Weights of a small GPT-style language model, trained from scratch on English Wikipedia.
Architecture: rotary positions, no biases in attention or MLP, untied embeddings.
MLP neurons of a small language model. Each row is named by its layer, matrix (gate and up: input weights) and neuron, and shows model dimensions 528-719. Each number is 128 + 24 x the weight over its row's rms, rounded and kept within 0 to 255. Numbers have three digits each. A neuron's up and down rows have the sign that makes its largest values positive.
A block is one neuron, or neurons of one layer that tend to fire together. After each block is what it responds to, as a language model described it from the Wikipedia text at the highest values.

L4.gate558:042111112114114107103114154164111140148153165124133145099119148123118165136133139114137119135150073127125118134177140125107132113141167142135124128104145070177108131148151141131135144124131168169117148083103143109123148117169146098115126090152075102145154122114130152122165138096154125112099165107091151144126096153131127107165142146160088110128152157165175118117109115148142133145144099117086121155131089160128123120125121118169121146176094157121134111127126115124101108126154117165143148107128083148089150139136167132143142110143138138090132104089103135139143081108134095114
L4.up558:098106131125140089060095094157104101140131184096114155130137100141100129139094155119104092151132092131137150158161163135114111129121171115094073154114141107193128112100162102085174107126146188137134184089093154106115147161160150108146125123125097118115151138113164146129114074130072100120137142132081135123121112146126085159140150155123112152147109146122145085162081143165148157127121138146128170097143087158147088133127154078147147174100155124161139091113177114139099114152121126130154178139106134147125157122140149107113147103142164105108134077117126136113130143138106106114
L4.gate823:127100105123151113077116105157112131103138133142153136095103123148124108131134214090123147147156072113145119142136145145128134100139141180168154135158129148145150133140134167119082145116134135134134109095118134140137178115130114075104094113112099081114141114118116120097115162093148147116096191146133150108172096112094143129151146152169115101139108116136146135119125118104108138179157114156114111107144114129118146107140153110113140153188120124106099127194119147154104123117115111144136130120098103137140102083111120151098148118104121138133166092135122083132114094099093135128
L4.up823:079074080146153105063140071156130103114111107130166091105132104190136112119140167162091090134132116121104110149118123139098117118120142141115137135147131142133134121129151148131120114089142154124151136099110147157136122135103130117094084141136073084127127130109153132082136154119150110098098142137114111097193125122118159157138113137143099150131098144126144138121105119125144110113147131133111131093149140095125159083155142105149137097140165095160121146131172128185118138114076087107122113144105118130156117113124134165122150107125111120119162127158119128123095088117094162139
L4.gate1343:117155131125127136099095149127144125133120097134090166102118146112149125129163109150151128102153119147134100158110136118140115125124118111143075142125146133148169149118109109130153141149091143130132071093082152126127131120176134121126102114166119145141115114118136116152138132089159113149144154121134137151097112139140111110152121130130087093129108132166145156116134143100111129114108129132106121137106133161057082092138122080148150118141096188078151152140136101141137137099122115147117162128136121155112137105167143160131150114175159141098094144107120115133133085117162137096
L4.up1343:147118136098185123080086161148127145124113095156100154124128124137121136125179099109160096119115151101106106139113171134130090146114152125088102134088092130164178134125136100152123149119126161113136139070091148094143130152149142123123124135174114105135149155137158119130120111131124116151142135134098126154114093108123124107123103127137095120130085154155126117103133132164184149128126129150106162121124121131083123101099155114170139161142121183119172118139149100167103172152116107115125202116110124178122143121128138150159173118150146120076110118133117149107136131137166136118
L4.gate2042:186104185126133120118164135184103096149127164159132133098154147151137134124141164110163136128109119114108170128137132138125095117127153133132137120102106071163078106144121135124107117127162160083102143143126120109166144105144122119085138100136152159137066139142176124098136103077080132114114185132118164131120136169126115146091152138116104129117094144119141115164107119133128125180109100120144091132143148186065090127093159132116146143154080118168158114119112115142133116147119130120114139136099107141131124074149168113088134126127150111097096113128110136148180115129120163117
L4.up2042:117146098156094108135118126086119131130140124124154123126116113118100120161126135123147128115178125159103117090123173145131108101136118120146111132115081171130148175115134138137083107108157121123124157080053171098057098151133200124169068123127096078109148138116160168126156121138149160132122118155130169120108113136117102113122122172148090121156138147125130095097163136132134115069092143158135158130134119145116149129116096106121143088127147103143109183138131145112097146088121138105157183127137172166147116111103103123071155137097128154103161160155133139133119131108152096128
Responds to: Passive participle after copula

L3.gate302:085162115131105141163140143155174164098129137167107121107169114114194172141124146134152142094080110123153116129126141094104117115099105127146116141105125117169142178112137122115142108121138180124110139161160139135070148110093115148130127136159113155146110107127115118104188152137165172126123111104110171167109131139122129060124075181125106139147137095163129131128142126137160132117127116121086116169117155127096126094143144185154113149134123154137147156172122161117165141133139161125125136160140153153125104104116131124146129139102093146080120155101121112125181166096143101124
L3.up302:114100129130110113118128143173141133168112164093112124105135101122129091122127117086129130113142104090165098087086138148152142115121165172131121139165129110152137126112119115103160173090123103109146102151140116139134108112123133135161119095101161127157125078165141128180122176116158132173118102109166114069146136119149137114150141142134130066129137153140146107124127111166160112176126137151094076146112127159129145141097139132116130162135110122152130125113136135141111097067130131109116143134095120141145104106167097136109145109165162128130107149138122162114110111098089104129
L3.gate325:106111098149121116102155104118118072188144154126114099098148136165147133095092147131128171139142125153134138142117153156147123115084119152130134113133112076112138092140154153142140161099155124152122127113079099144139119133134125103148107138084164095108088135149149114136126127155115110121141131143090130106089116117096136155203159122151153102122111151118131095114112116134112138108109147118102125113125155168122156106113149114136133165090126109106097157093123171107145075146147118153124129141085108112109139129165102091150112125104127145122129125106120097115085105128154134085
L3.up325:092118081143096107152150149132122117144159161150078084102148106145138135181129175118106128157132139121104152093172100144098117120128126169116105098119112043119166096169115127123100167080106113118119144111145133096123119103141129141127158128122174089118207129157158138145141141125100163098138114129138147113152096140122144141137131141096158128119168145133182141131115141126133121132129119129144109127140105132142184170131140108143146168154126110111122132128114181149079091098126150150146121160117121150136167100156126161079138130178135123148120137088105102121104169082142146099
L3.gate370:141115151155148092121108170134120112130125132178157140120136131177114151082138145121135150140156140134116100132137179084157136107106128133132142095090122138150153122088193178119094177146135131114102124134126190130147159112122112142079125132148165158108138118111112112102137110124133173136138113113145130114137109116141184132115169144162097073158140132148128134130127110113122153129120112146147103140161107128086122112150108125160136142129093127101133171153123146138109095068114128127128144141069093153145121119114156154110099134127109128110143133160142133087126177082096107119
L3.up370:106099126131135113130175145135113115135129109118123127105143118138142164110149183136114102121140114143107147161115170140116105108172122116128134087110107103137131101113148173111158117116118154115112147150133118121117127104141117176139113172138118145104072116148155161141115105145133156096152145097136147103149162106103120119126173107088147196133107060102112118157156121123107150129144083123132139114154144117105110133148117160142134137142127141136132143143128133123155083127117109141112155114097150127095107092149146127080124111114088124104115143107137164125086115132106127061
L3.gate388:125182104149133094134146139097165109131139133133139114113118131157162172115120148155145122097149068144062124147113130124153158132164139122200113121107157128125113130121132129103131116078120139109084127093118124165151164145124095122099133114117105135127090137118146149139118148135114122117178116138106182133159135115100138148119117148130119063148137142142127128073122124152094120139140124113155071136090150112142128110153118119127110131119164153184136123118143130162135088105121152157072141142149177119154133112155130112104165113105142130120116136091127133133133130103117142080
L3.up388:081116156136123098142130099107087101084074159172143128120152134133158119121114139144184127117142122140109119083140099113129065130157112181161115126108144123109117108138131162122141089137122139126129180107132148137159125127139121136142106150109156132153149145143150149102172104149121118106100142169143108077168089140127141127126173112128141142141113154136176136156146100107133128130153123144131123112102117133122145094082167164127129086131102138151126168150139161130174166127101119131076131155154134092158084140109148103142125157109109122160086139128116141104139095152144240129
L3.gate1345:112199094161069196126129164120137095122114107147153167143126136160142162116100170117133139103132117146095167132136131145128086089122078111120156133094126145104130116151142143100114132153136128127118161102147128146141103167129138127082149156164098138118148085133089134150133175111137116118119173131106095087128099157135147159145139090121153089115140116187133120151143135129153147134138148066129140128136131111117140116137099145166207096090121120142096140141127112107122088105170131122110159123129135133101119136139137086141126144137150153147103132139082115135115136069117136148
L3.up1345:118133075117137129104127170108150092117106133147120133098166121154134127121144172074090083139130103150138136157141210137127114144137122125129112116090125151094123142096149106099148120098144181154107153126160101122204137134100092132075119120149122156082093114124125091119100110174134158115149099109175097116147172167176148153114143125126120176199123160084138101150111143143117108080146147095181151129135122115139120152182124083183112134123153151152143175136118133105126096126132133109127133126150147138117156106168167112146148124136132080097119139134145112109109126154072094094
L3.gate1440:086147086139133092107151132080074098127150181102171121111098125125153146125128162124104159126197138159072146105166151152133131115118126099178135089091129096143146137212127117163097131111126131150116144091136118132121157134177120107081087128133122095107126145136129145120154128136129137132134162188096128135114128141100117124147159131164105119103119171148125068141168118134147141110136103151140093132117134140098141101092108137176150130093095147151132160145129111137123098110123102134173150143130179150164119109128143096110139115132125127134159177085144151136141095105127121115
L3.up1440:149126093130145106110148113119103091100123153131152128087108076144131113107096154114098139127150120124129143120162157124152145147111147124137118105075096137116174089118133121142147124169145162141120156116114117131093185181121123082117081105140132130081141165147180071121116136129107098140126153161079125123088093098089123147154143198165134158162125143129133078125138130145138116103115100149171131103112145136173095125116122110180158175107150163147164138114164121147119113168098144137154154202115128107139123102088136108114141178103129120118160163131158146106130104151122117090
L3.gate1480:117143071115152113118151176139161150117145157101101154136143143110151191159129134106132147151125148134071110115176147170148101125140136110116114134112138101046127168108106141126127109081134156124087088114189156115099132144101139156123138131121154131151146144113135124100160161162122165143135147123144153103098110111115127127155134154120139097125138110171138119108096080141099115134170113100114125120094129106140170136109139082159139145130141156124117149140130097149112122106137166151114100140122167120165109086138105124116131142142120140162127117116118127144114120157149140123
L3.up1480:145106102138153149127134134125142092083138174129141131138111123100136129160101139115162155116125093117098111091138138198108141133129160115129151115132118142086158113092123152140156150132136121148142158091187186125167144157118156150127131125128111130140127150142142102092120166113120161166120105144110113126093090119115134119107145136125170113162088134104103097117127115146137092153151083120212135104142146124130136129114085117152108121097130148175163146086129113167134153135113175133119143144182154082132113111141106148129139130084141107100105139146130191095145141141175132124
L3.gate2025:123142122148173110082134114159092154108152150169103126098128114165156111135094138120150126100158102187078087153177116165131137126122091179130119118119161086141152110150151166121120153094138111161104135103133104171105153147130100145113106172121111141105133137138145120135149172156113105134172123114103134117096120158121114142175163145125137094129129120146149126164110117136116095182124099117101115093124116081105115081108120128133130113143154167156064133138127160082158063128095113153134131127141148086144149100113140107132155143126131138112148122079109168102119139118100162124
L3.up2025:121142128132140142106127120152133118138128164067141158164115137167144150168120135116137098084147143104146138148132099115083126157141127137129199143119094109152134121179130155127099126152147114156125165100199188128151127131078150122142154131122137103117103141152115131148164148134143128137119111136084112123131143140113134109145105114102162116121147076148159121110132139139137107178166148152106133101168141098102162123119136127160137104117088130151102099125127110176140116134117121156112114160116117112157103091151126078142160129150097118160123124164116128114139072137170151132
Responds to: Predicate word after copula

L5.gate1123:121134121147150087116124132133126084149128147141144149159122153137180140138134115108121112129123156124133138183086175127080144137163111143119166114135103094157120129120091117125154186110117130157144092142153135144153123109172130114117124095126114145140127162136091089141139107160152114095101082132143094082113127125122155144109153133143125115095140171158115136160089167171176117135115103130125119108156146107072122142089125128120155140107126099129117121141127110134118109120104128124115162126138105104119109081160115113123152124161125116125128119133114152128120113147115113121
L5.up1123:107122126087148099135131132124104112135085131098158118093159106174133093124145112136103115156152095130084105108123107180152126104162123147144101132132158108110080123147133137117161114122147124108116128092122139119127156088125101110141118163100118120099085139082148153110137135140115124126085162124113161144087114159152132122156143152126121140117105156125166118134160166132122137115125176117135130125124145114099143063155106145138126156095129085133086160142153122135139118145110099121132123142074144148176132106115132139127111121155119109107141122131127136116115130152128163133
L5.gate1433:090131138079104111135123112143072140078118133132150124115122127147168169115166097094152110136145093145148090105121162176089098111131104171107114134090120109162094158108133113149104147086136149133112130143094140109124095111129109123097156131120119170139115156127131115079150120150151137091108150122093194145090122153141122141142065126142115123100126142138168167102130146156106166147100126116083108140158096160110138135149177125137139165121108145137143100126154119114151158139083134124146146112114133122138114111128192145117136110153117147099143092100131181122137131096110142137
L5.up1433:133155127104103073117109158171107093115100144142117142131122144149149148129173145114153119173139121174093119101133139162090089097157171124098122163136131123161112112131119110120112129102080148103120140077100125105122149073118117123099136092134108177160113110141187116164106109150107094113133122120120161120100095120105124121123139120136116172071115150130130137112133169118107149142143112199117124136138118152101156141124177102140108165165088143138136098094123122111128119134119073153128167101114135120159122120119175107128128074153129192128120127100156166120141138112106128153
Responds to: Passive past participles

L4.gate396:126148119107155114137097128126150172112149136114105154148136138149149117126143094131155149125130127158134122096131130115089141165157119143156121118145140097195134131084100139121179165130089138113079161138141168125142131086110122139114091153112149144163182115125147121122130125142152151121125153126108116122113116137132148122181102162108121068087107121132167143138134148107132152142124120104082109119131101079072117072137113090126173173131128191103068162125106133139128110089130141118072129154124119113112090139151161142121124097153109168131109143094072160160077148149124108117
L4.up396:093154148150148090142161145173126197128120155109134079092081140108159122145128126113121109122139107150154149180155090127111109108124136118119125123133128149136131107129115097125134120062112122117120106094121136125116154108167129105111164150113097152096207129126098112126114169139123169141115132134147129119151129121093139090137155141127112109071113132140154119121134108105135127163144090115100079113098137102118136116121132108147148121203128163117076127139126125149109121117132167140111145090141140124140104098156092093093071124135121145146141104145116140207118130117119122144
L4.gate735:156161119117128136157116149135143165147152116127116148132123152185153179100130141128151133085094136151110140106108143145127141131119171166115151104125148140098117123139145164149097130141158120077091101085122120134118131136131130115117132150129109129134148105105116072143131126117104171150151113119101169086113119133148165126120100122132098069104152146168125081117136135127099139161130101095114150126137154121115130067097128090111170153158091167099091137126120118124108139079127135095096126167089116169117105131177070140121153143168100134165143087133121167169116124119185133168
L4.up735:163117134129160108115137090146134138141082151102164098103127116135135133132116151137102081113109127138124154136182090107109121093102134130119126133160098119145129113104127101126109115111124141080166137103132158131122103153093135120118156144119126130056150101166155102134116104118087148164157108127148101104148152117128154171129133140138124173096086143123135108113095148148116127135153118106095128083145126115145132141127127081130184115135148126119093065099167105162076148134095142123115131163113172163160128135128110125111132158155134103117147075176151121104120129156158152140
L4.gate1347:104107143141116124077100124136120157104125148102130159116110105130134120110152109109127147094101091144156157122114131126117153151143146160152125134101107167130127150124099155108127105123100175115134135096089161150124191123135116127090127155119100161115171132134113097102115171124117136110145129133087110085109119106130128163121106147161154069092128119119133110149121151069105156152128116089082142108132102116153067084143150111105150131173139160082090110152146095133149120114112111123113117138172108117132100129169139110138103099106094093182163085140107171142125146125137093178
L4.up1347:151125123131131105154132141111092151121112157094124140142124114142145119137128140144092138132117095144149136137114087124099113148142123154128109124120150107129114138111144128104105121135108121090123132107144158150085152063170129113136144124070136142116143098136180108114082154122085156140114114146114171104135144091154149108102107149141129084081158092116139144135172167145092125114136098135132133075132120112145100112117144114091136156149130133104078115136110113108097147052129140124086137124130125073129103147174125138107139094167125118144124126143100122128114126119103135175
L4.gate1537:095158119135165107122137133109140168124125145107131128110132128129224149132154114120112166137136097172113128136133123154115154093130133138130155152123162143140108149081156126114101144110123140164103132121137135147094143114128085149128131149104107115119140129152102120118098148110116173110162149134147128109166125100118152126146091164123103101087102144122138136138099135150127156111124082114134125098105118061114125094148169101145163131149163140086103148183152121132117160100111152097028150110153126124158121133109148141108116106086099162150144087117094151129153124088163106132
L4.up1537:122151166133101086137176140124123178116123134134088117131147136162157129140119112127123139129136132130128150131142091120100132165114104166177110107112144094165153119068143145108132082110120133067107145082155131147112114070155106109130135148076154111132106096135146084107091126081126164088137118136162123135138141139158177119158139120114099111072126120133120134155140155126119110178126117113092064077109154093164132106137134110098121155148139150144086088133122117133124118107114109146077112131161160144140079117127136153160139119141110165119170151117103149125125135108111162151
Responds to: Proper-name first tokens

L5.gate482:120122147150094093160134097109127150131089137120128106111130124094197071135146130120125177110177147134084126128128153128170119100124069112136131135128138100154126112104114124151170160109140102126137157139137172114120125122149144143139149110123157140140115126145099176131117154139130140116134145112145121130169162137143101107121132169163153106112159145153164131112128154137155086164108100086116100092082132104137138121093161160140143148145100130144124102118145138107111131141135174107130122094095157132156120138173160099119109127127124139104164107095129126123158163145140128149
L5.up482:115126119109150159142147135113137128118133134111164117150139112130142105118139173105123122087149161116162148068102116086153124111152143142134146082156111149099085099128115116060151158110111109133124161152117132082143116206113136119177154136120117115137115178094098105111113124164134127100105125147125157158083097145069142121120138170123130115127085120136144148155109106107092157132124084134094130136123076105137174123135112166131109151097122141148125152161139141148124145112146127158108094104170087130133149139112113159108151174121146142148153118121129152179135118183151169110
L5.gate577:100120108147149114131158114115128118117095123124117100159136138101132153100155124124093111114139129103161144112098136105145169121095127136141123117154142167127085134116079076137135127115108119153119148116101169085155092165120151114147120151145106121172103111135087138151140130176128133133148132142168130138102115121101121101117121147162132121120104116150105122124146071161143109127108105107120125178114107104129112112145152145199143098183148117146136103127167135141170125159145150100107129102166150170101124122131123128137110145130101156121131124094107123150135172151177121118
L5.up577:092132152100138088126161142140102141167110167154132071147126120142152129105140148090110131097139154142092138152130101109112117089107066150109157113108104058151134160163141142168135065145154120130155144123150157122120088154114113113124119125109136094133129117104123163120146137110120157116106130113167105171137141143141131144102136152117115137098161156162112171150086162181161101140106128120125119115115134128153154123111130177124124127124124120114167122140185149140083099105117129093084153103136176184130116144171112130165117121148115124141095102144088151166154112155137141176
Responds to: Inside rare proper names

L3.gate34:110182149137119119152144154132137151127135157150110127111086156148129143084113150124138161098116096125126097096110092129119135090128120145132130104118138115158119104129127149164111165135109107124079130121148137111099112084136116101112144136107155132140096112122131170158160138143185123106101133101141166121150126123117168101143129148151109108104107173149160151147183119145142122178082080122114062166087122122085122130099133129137151171112105161116101128108089155120134168129187141132119123140095131096160091132133151140115100130122103138137127134122117139127138108093094133178
L3.up34:145153142134088161156122147104156140123153106113124164113132120111169174122177097093101155115103138109139169138113135110125139120087076140105154103083129151174148164123103102140113122162145116145133122147143147106092147101138091116113144117097136122173193147114088119127192132118180144113115120119107140103114103097121113130109128167143104115106129138164164137164110106141118132172138104127099098153136117125059147110141132134160123178103146152097155101134140097129126175131099163092174140138157123133131095121107163112122117105150098195129125140128121179125147137110120131108
L3.gate40:142102101166097076166122102141149155152112147096099117144131136140139133120123108128098113081131105156107093107109118111105107132107118117128126103111168113156133132143137112122095134096122107126161128127146171138114140091115126109154099160080156163123142124154138141131137197120139158154162145112153084108140129095159151112179135127104117064089112183118147103152153168153148106161126128115124098108113119080120128083125145087128173130128108096116107152118135136166065151130126121108088132135119174154127110105124120183098143116125086143113102129096106103108077152087141131154
L3.up40:132154102137156092130144115151106133124138127133148121101133122139153099153147161111139147125092136165132147135137139138102141148135126146167101140102160147161148106087125156075111099098070125107114177104119117154110095114144169139082146130133088086139142108130195109127106167141108137116140130141097155124126158154118176157177139130097124116103120137119124156114092118128149151120140121119142120108129110108115147096158128113140096099129154127105151131100128125137135129116098075130131130102121125110105107126155142121136120123118139111154149102148107171164147134102109118155
L3.gate43:098152121135120127111152179109171187117119137094134181166120179112180166118143139114111191087094111163127131094120133131120146137114092152174111125113131102134114096117131119103159175130144136173099131137119129120109112130138134144147087102140133167152109130156082135157108173106105141120116108099109133096113144133095152129146119129148164093166154135144115103177127143146151127132148109133120111106111152118095147117091150107154174137132094138108140129104174084139143112123113136142045135128118098144150154151132135106106187134154122107146127123147132166087151126128136115103
L3.up43:072164112119158103133104147104137157164114131057103140143139159117124133144150112121078165165083156124192132161124118175115156104104115136138137137128149099156090140135134112135128157108100103137131087154149138127098109131135097122163145131145141150127128107128076144170155115142143163078120120112135128114127127114109158091090150122118136100118141127158131141156103147160163125190153127092087123128148147128143116132102120105098140118108125117105110130110140090160119114121131098143135138124130091137117125147124112138098130091157153163152135099126143160120120122146097188109
L3.gate192:125142107115110084120117121115126185098131130123179120169137136141206131163131134111162102109100106190112104126118104157136148122132105137131107136137185068113095099120100155117130129103130099086128110152178134110103162086188137104119122152147144184137138130132126150137125149123131132078135135085107138086137120110133133078155142149149149093136125163108152156135155162130123131122129082153075120128111111105118131071060145135158128148185110122130127116136107126139112113103148169120071118099167142117149108113154140134120120148153115103090160142121127142127112126091151117139
L3.up192:112122126129173100099121127128108134099108151092138121087104141134220103178155117124121137086098124129136194163129132141093135154119161160169147143115112101157139134102112084094131145107127144088129170121151197151132134123119123165085098152146144163162145088126145139125133159114099130141170133124130116106133127140135122108130138098123121046111162141117140132147103131118102128123154102140149063145121113096111124107123101115153116179132140148133115125161151102132099106103112118106076116122130159133140129104141151133139151126135122115133120107137130131118098166148151118122
L3.gate554:148146124093158113109106125105102178112119157121130125174146125122140096157127153126103188174108139126090087117097111180104167113119121103133091130146145094155150130113162110105106133074108159108099139101145136116137168134149143131136124093080131147146127111073141113163142133102100113094143104111140131113158146128152143113084151115137124119132128157128132159126128143109109096117131111104111148110110142099143085134109112114145139147102118161117147139150139144134118083124121154041151150089140165123113121164163129091139161163157116110112153114157124107099106168112110071125
L3.up554:131177161141119116137121153091193167139148090117087123128163136124148151128155103143142084103128139155102137100116138186109160090119127143161147090129179138150127112152153123145169141113130136133130115141119091156094154099174127145088128146129095134121121100093101099141125108126146151124172115119089145093131153086110153121134160103129136106114124183190110137124108137165110119164133089142111104091096098124100126089123130089162123114119112157117148131125135096132085170130095104124068138115113128148118079161157130125118160133171141139160129127080120172163118131142156164154
L3.gate1056:151109124116098135175102131135142111098133128102119141159169133193106117134143127091097133080123163106115090116139083133116133114136135151107102105098149154169166064122146129166082100128093163126157111126142148077152152122154137151129149157128137119117139114129127106106097173112111125095160141085134137111156125084164149102165165112102117135117125139148119161165079153148146144125145119110105140065105101103095134117100160112149135123133152114181155108152164081138070107124139106095144140120143134150154106158173128113130168158149143103116133116087124149139123107097167143139
L3.up1056:116088068103137135131128111133141126101078105149111113105161118165181124121150171125128142122102119132125135092135133121090134118148153104120138133098135129133132107092130157119126135117099194114150159161111122144093141115141076147128153116138138093119140126128162098137079155181124107165177105121181120082114124177126115122178142097118114149146120133129136143119132145098133127118143112114168110101128097125110123106087145106171104152104123106115145104154140138144131103099134135131078122103107129149135132152107127149167209163077168144086118060080161132100116172140153132106
L3.gate1503:123162145172122143179136162112116145163147102090091136109129109121156155119129127110134159078136085093129109105106102133114168119145067159125133079144145153104141150092146110146094112096119103140110092140142134161125164125146108132116096160101150108155120068119087137117152102109144182161137133090126105126143119138160158137121154101099147099131100142138136142124156111082119099138135118132094087147089158139111128117116150136175132161134128131124121148145166124116082144081127153109108138111127122089147107125157157128133146116136108120174115134116142143122112152120114131138
L3.up1503:149109100129152094144129115152130110133112096119089084137134112121125104135168120105115164151098131172118133150171137095101155124099152155127124104143097175094139151105116172145109131079113128141137101112130116124107141130129128135099159167161075105131108134181153135092123133121125148140148119182150089115115182145095171104132151119056146118116127097186122145132089107089097164100119168116122106121172144112121144133131132098168115096138158119109114125163116123119109117105123118085131166111133151157077151109143136099117142152121165116140101130097116139146140130113136111116
L3.gate1758:133144092134143094135145145096184157126106124131112120120107123121123091114131123142109144127127099160116130121132116147099149130124145156095113125120157075094132142136145191139127111104102131125119096122098186163120102105134132132112106168116135087108099097093084182111117129140108191141153153141154111127146157148160191103150153150134127130129099121099117130128116108074172119099146106147127071108127130136143135117139112142148171133168134136119075162112098121121084129093131149095089161126150180156119125130152116149147104110150163144094124096115108110155133123110131154171
L3.up1758:147151114111155094145117139119164180132114110129121116121116129115148106102128093141116123135104085156138136132136141146092151125117132126109085118123163129138125118124155132164139159094093140090128090125100141110093129082113129137092164189110153110108135115110118149134091125110083183116156122130140130079124165105143164094135140143129135123115112144098114082127135151075108126092158103117109057144068132149128132135120156104145175108188133167108130150163115091117103145105121147127125160113140152105170090124133125182124116117171143152108143102111134138129140160114129136146
Responds to: Name-start tokens